python train.py --n_layer=14 --d_model=384 --n_head=3 --n_kv_head=3 --head_dim=128 --d_mlp=1536 --vocab_size=4096 --activation="quick_gelu" --norm="layernorm" --norm_place="pre" --norm_eps=1e-05 --positions="rope" --rope_base=10000.0 --rope_fraction=1.0 --qk_norm=false --attn_scale=0.0884 --bias="all" --tie_embeddings=true --parallel_block=false --init="normal" --init_std_qkv=0.0255 --init_std_o=0.0 --init_std_up=0.0255 --init_std_down=0.0 --optimizer="muon_variant" --lr=0.00172 --lr_mult_o=3.0 --lr_head=0.00426 --warmup_steps=200 --schedule="wsd" --decay_fraction=1.0 --decay_shape="linear" --final_lr_fraction=0.0 --batch_tokens=[32768, 65536, 131072] --seq_len=512 --doc_mask=false --train_tokens=458300000 --steps=6414 --dataset="wikipedia_en"
MLP neurons of a small language model. Each row is named by its layer, matrix (down: output weights) and neuron, and shows model dimensions 144-239. Each number is 128 + 32 x the weight over its row's rms, rounded and kept within 0 to 255.
A block is one neuron, or neurons of one layer that tend to fire together. Before each block is what it responds to, as a language model described it from the Wikipedia text at the highest values.

Opening quote marks introducing a quoted statement or title right after said:, added, or writing, e.g. explained: "I…; also line breaks before new paragraphs or headings.
L11.down50 [116 104 153 139 109 164 153 140 128 150 103 161  87  94 129  65  75 108 165 153 148  90 123 151 147 171 142 174 140 132 166 156 121 126 131  51 124 152  74 117 147  82 110  96 135 146 117 184 152 162 109 192 114  96  99 152  65 134 149  97 121 185 125 168 122 155 137 195 156 136 176 108 163 166 102  81 140 154 137 149  72 115 141 173 118 116 101 126 193 118 137 110 112  74 204 106]
L11.down62 [157 159 167 131 138  92  67 170 140 135 102 115 154 189  81  79 135  69  81 176 134 117 129 117  93  89  89  88 153 165 170  78 149 105 123 139 159 107  76 111 104  76 124 150 126 142 124 162  91 106 137 161 105  95  71 154 111 131  85 148 111 130 170 191 116 144 153 147 199  85 107 114  83 187 132 115 168 137  91  69 143 120 107 144 118 118 145  71 172 154 120 154 164 112 105 136]

The main verb, or its first piece, right after a name-like subject in biographies, race results and plot summaries, such as finished, released, served.
L3.down788 [100  86 126 152  99 131 141 114 101  85  89 157 108 173 126 175 162 139 146  93 131  99 133 143 182 127 131 110 185  68 129 124 173 149 144 119 120 159 125 155 110 139 100 145 162 127 143 159 119  98  82 116  76 116  81 134 163 169 114 111 103 127 132  90 167 120 183 131 152 129 112 127 145 117 143  68 132  98 133 141  62  95 121 148  97 198 117 151 150 178 147 116 160 140 128 146]
L3.down832 [120  54  63 112 134  95  87 147 101 105 167 106 132 163 103 116  95 115 207 129 203 112 160 139 135 178 136 190 149  61 128 123 110 156 120 167 106  76 120 163  78 144 113 137 159 148 125 188 208 178  76 139 183 139 161  77  79 111 159 144 121 104  96  78 103 115 200 162 128  99 110 160  92  88 108 113 122 134 161 124 143  75 165 125 122 130 157 198 132 170 116 112 118 134  95 176]
L3.down1257 [ 81 122 120 131 135 126 176 147 124 158 248 144  99 113 106  96 106  56 128 157 125 158 126 111 143 143 193 133 105 126  67 176 155 143 149 152  92 108  67 161 122 172 171 121 183 159 125 133 170 156 153 146  99 147 125 140 129 136 149 160 158 151  95 144 110  95 156 121  84 129 119 107 147 127 176 129 105  92 123 101 137 128 147 128  99 130 117 120 176 128 134 179  65 162 190 163]
L3.down1363 [100  99 132 109 108 147 106 163 126 151  98 126 128 166  87 136 103 126  89 166 218 105 101 151 153 125 128 101 143 145  76  95  94 170 115 123 140 150 170 142 139 123 100 113 134 133 122 145 166 156 128 145 119 155 155 129 138 123 144 116  69 141 104 123 114 116 196 105 102 131 149 135 116  79 168  96  91 128 147 124 103 101 148 100  88 138 198 153 111 176 160 154 121 203 152  85]

Short function words right after a proper noun or title, especially by, a, and, in, for, as in "Galatea by", "Kubo and", "Kermit the".
L11.down518 [120  75 138 158 143 177 121  42 101 122 142 102 182 143 114 111 140 114 150 121 139 163  80 116 160 129  99 120 131 125 113 130  91  86 149 152 205 117  86 110  93 190 140 138  96  71 137 143 152 109 211 107 166  99 140  68 180 205 160 134 137 124 110 162 164 160 101 141 149 114 107 125 121 159 124 170 163 109  89 130 154 111 181 186  99 114 162 125  78 150 159 102 140 148  94 188]
L11.down1223 [129 133  90 170 189 155  91  80 138  98 129 194 119 140 174 153  96 151 177 139 151  83  72 113 118 114 132 118 144 169 100 115 185  69 130 105 187 128 133  99 175 192  46 116 145  78 121 158  99 184 142 141  93 172 100 108 120 164 132 119 154 114 144 143 115 111 142  98 123 178 105 197 118 120 126  78 158  89  90 111 172 130  98 113 126 128  84 144 103 152 130 128 114 122 184 142]

Line break right after a Wikipedia section heading like ==Climate== or ===Career===, plus weak hits on "of all" and sentence-final periods.
L3.down262 [ 99 160 155 160 175 148 140 136 121 127  72 107 105 139 145 184 183 114  52 131 138 108 163 100 160  65 171  90  72 140 157  98 193 128  92 171  97 122  77 123 139 136 140 159 149 178 193 139 176 135 101 156 146 174  68 108 104 107 189 137 101 129  95 123 131 207 124  76 160 128 177 138 144 144 137 124 148 203 145 150 151 124  88 147 155 118 145  98 145 147 154  81 136 129 118  82]
L3.down1189 [133 157 205 114 100 139 103 120 138 107 140 129 127 154 101 137 146 169 102 103  99 150 153 111 133 113 102  79 135 140 112 151 129 117 105 136 103 117  89 174 132 114 130 134 120  46 116 147 119 140 132 113 113 108 131 123 128 142 119 121 166 104 144 170 101 139 140 139 151 144 145 114 118 169 133 109 130  94 117 123 121 111 152 141 152 110 120 201 141 101 124 115 134 102 118 159]
L3.down1280 [171 150 141  59 173 141 154 199  88 146 137 135 137 140 167 102 141 103  93 150  86 133 161 162 125  98 151 119 104 136 135 106  82 135 124  61  59 146 105 118  90  99 140  96 142 175 194 125  77 166 113 130  99 146 112 158 142 110 159 116 172 141 126 113 138 125 142 136 107 142 116 140 148 163 133 138 123 155 142  94 109 133 109  91 158 148  51 115 120 156 123 152 118  80  82 129]
L3.down1482 [144 132 167 103  87 140 115 137 120 146 128 141 106 137 128  92 164 202 118  72  79 137 158 135 138  91 155  76 112 109 123 138 154 145 111 164 123 118 116 111 149  92 107 135 140 100 127 169 115 118 109 118 107  84 163 130 120 131 109  76 185 117 151 161 113 183 153 123 148 119 172 102 184 141 111 108 146 104  87 140 129 120 164  92 146 141 132 171 136 110 133 101 154 142 119 135]

The first word after a proper name, often a person, company or place, that starts the predicate or a relation, such as as, sold, later, under.
L2.down147 [196 142 154 106 156 124 117 123 158  63  87 103 139  93 115 120  93 152  67 159  97 104 131 134 159  94 113   0 133 132 110 121 111 116 128 157 109 116 131 165 126 170 147  96 135 146 132 111 150  76 108 125 132 169 102  93 163 154 151 153 144 144 166 126  96 105 177 130 115 108 128 154  66 153  80 135 174 110 142 143 148 102 158 132  96  93 195 184 123 108 163 113 125 109  57 116]
L2.down266 [122 183 162 119 101 177  95 123 121 112 125 167 150  92 131 106 139 136  87 157 150 150  96 133  84 156  82 108  96 174 116 129 161 114 116 103  73 128  82 117 169 103 170 119 111 185 108 179  98 117  48 115 179  76  92 163 135 146 173  92 180  89 116 103 111 149 159 123 137 125 179 132 131 105 131 166 150 102 172 133 204 162 165 123 127 189 145 113 172 129 147 166 151 152 160 144]
L2.down350 [156 149  75 155 171  97 129 140 124  99  63 100 160 147 121 126 136 138  65 150 105 105  75 150 104  42 140  98 128 107 125 133  87  97 183 191 123 117  86 112 115 142 115  91 162 199 139 122 124 156 162 121 106 118 137 143 136 120  64 158 177 152 138 149 170 113 147 129 148 113 138 127 128 150 136 144 108 106 147 111  91 119 102  99 136 110 126 127 117 139 102 133  94 167 182 114]
L2.down592 [ 93 121 120 140 143 157 113 115 130 104  49 126 152 107 156 130  61  77 140 133 113 140 120 145  76 137 109  89 123 106 153 143 127  89 137 102 158 123 110 102  96 130 163 148 135 184 130  68 177 138 110 116 166 111  96 117 139 119  88  88  96 100 121 111 162 141 152 120 103  91 173 133 129 145 169 127 147 140 136 111 153 129 155 125  92  98 151  98 125 127 120 136 106 115 141 139]
L2.down670 [151 135 137 183 104 156 104 135 122 105 117  88 132 140 115  93 156 151 159 146  86 112 165 140 111 149  70 121  95 147 122 135  83 100 173 111  80  83 123  58 122 171  92  97 109  68  98 143 188 109 126 141  88 106 125 107 161 131 174 141 131 113 151 133 124 144 204 151 111 165 136 151  99 104  59 132 113  83 172 136 154 109  80  93  93 139 108 141  84 125 128 107  92 153 118 189]
L2.down682 [165 127 131 134 153 135  70 139 135 151  81  92 153 109 113 196 141 136 115 157 128 111 130 154 159 152 143 147  92 100 126 145 191 144 136 113 185 175 155 145 132 169 137 139 154 130 150 110 153 178 123 152  58 142  29 121 104  70  95  89 145 147 107 191 169 137 176  72 121  89 140 112 100 106 151 125 126 197 146 192 133 128 215 143 143  56 116 174 110 125 170 107 120 104  77 110]
L2.down1316 [ 80  58  72 123 149 198 146 166 130 111 108 118 128 111  95 115  96 135 147 139  96 161 155 129  90 166 192 140  99 152 163 149 109  94 105 190 111  91 101 150 164  87 159 150 124 108 118 121 132 176 143 137 163  74 109 122 182 129 196 157 147 128 170 124 143 118 190 159 120  99 109 112 135 126 103 111  99 107 115 166 119 109 130 203  89 118 181 146 114 151 114 121 158 144 120 139]
L2.down1417 [128 138 166 147 126 140 117 156 140  75 136 203 126 151 103  71  93 150  86 116 104  85 164 144 216 154 165  88 128  98 157  96  75 130 109 128 131  96 117 123 142 148  77 138 161 118 106 109  92 127 131  88 133 155 130 120 112 135 183 172 164 132 127 104 149 107 167 147  94 163 136 151 118 143 118 129 154 122 150 118 122 152 167 148  90 172 128 140 103 149 162 178 162 125 126 130]

Line breaks right after a Wikipedia article title or section heading (= Title =, ==Reception==); also middle pieces of split words (Portsmouth, microcosm, insufficient).
L2.down222 [126 177 157 187 161 163 168  78 103  65 137 105 185 118 149 140 138 178  96 136 157 169 131 150  75 145  85 134 141 171 139 125 182 128 125 114  82 127 148 102 141 141 104 159 123 128 128  46  86 102 141 106 147 143  94 164 170 150 195 150 119 107 165  64  99 127 162 104 124 129 165 114  83 183  61  90 213  97 163 106  92 114  85 140 153  87 130  85 118 148 105 152 153 117 137 136]
L2.down247 [154  67 181 154 101 107 137 123  86 118 160 147 163 127 108  96 140 109 150 154  76 181 139 140 163 100  73 119 120 202 136  93  99  64  61 158  77 123 150  84 111 144 119  80 128 128 140 128 110  99 147 126 134 119 106 125 156 151 150 110 179 178 134 138 129  82 135  99 146 121  92 150  79 173 109 140 141 106 126 146  91 123 123 138 115 111 138 192 114 210 160  84 124 113 106  83]
L2.down661 [114 130 173 119 103 140 149  90 123  99 122 127 112  78 143 119 173 133 102 175 145 167 179  95 126 123  83 177 103 127 116 170 148  81 179 151 136 190  79 196  92 117 132 101 140 135 141  98 144 151  84 144 120  80 135  72 101 100 168 139 106 128 117 145 114 122 159 111 115 103  72  94  73  93 135 132 123 162  73 146 137 107 109 136 100 155 132 171 122 118 176 111  97 217 131 151]
L2.down686 [142  88 136 147  98  77 110 166  84 120 131 136 139 141 140 107 188 103 143 110 146 128 199 150 170 113 166 137 104 136 157  86 111 127 114  95  90 128 135 152  87 152 140 132 148  93 128 144 109 108 127  74 163 130 190 178 152 149 120  77 184  54 115 130 145 204 162 145 182 143 134 127 112  98 105 137 108 131  73 108 121 174 152 173 138 176 128 128 168  73  85 129 165  98  99 115]
L2.down817 [122 151 141 139 140 112 169 114 137 112 168 146 121 167 143 149 128 144 120 183 141 132 154 159 116 150 160 129 193 119 171 130 129 163  77 137 178 111 100   0 139 141 170  70 160 144  97 150  56 151 132 154  60  48  71 144  43 136 112 125 110 122 154 113 153 103 159 187 131  78  78 122 117  79 114 234 127 150  92 197 130 181 138 181 176  94 177  88 126 156 110  53  98 127 119  83]
L2.down905 [146 157 102 112 136 162 160 144 135 161 132  98 140 104 125 149 141 116  99 119 115 153 102 183 123  62 152 119 166 168 159  94 172  86 136  80  85 126 134 147 132 116 125 127 100 141 169 151 177 116 155 112  72 131 143 106 132 145 116 108 165 146 103 123 166 129  69  54 117 125 183 130 163 107  56 177 174  94  68 173 125 168 134 100 105 128 131 217 130 121 143 147 120 124 100 129]
L2.down1083 [145  65 103 142 129 165  84  99 117 178 139  89 140 161  61 113  93 134  85 143  98 168 154 136  86 138 120  81 138 176 156  68 194 110 108 113  97 109 116  98 129 122  84 123 110 112 154 100  48 142  95 120 137 121 131 165  79 133 173 124 155 118  98 145 145 144 146 122 134  97 116 142 183 128 160 139 124 138 125 131 129 146 119  60  64 130 107 122 102 159 129 171 147 114 130 122]
L2.down1372 [135 122 123 125 109  92 113 215 137 179 103  72 120 124 123 118 136 124 111 130 126 137 126 132 134 144 150 128 159 159 112 125 100 138 170  95 118  95 139 142  74 134 168 116  99 141  95 143 144 146 107 151 107 142 129 151 119 135  67 144 134 152 146 193 112 162 143 115 129 166  73 119 156 150 124 151 116 148 140  84 128 141 160 163 135 111 137 170 129 132  79  86  94  85 129 107]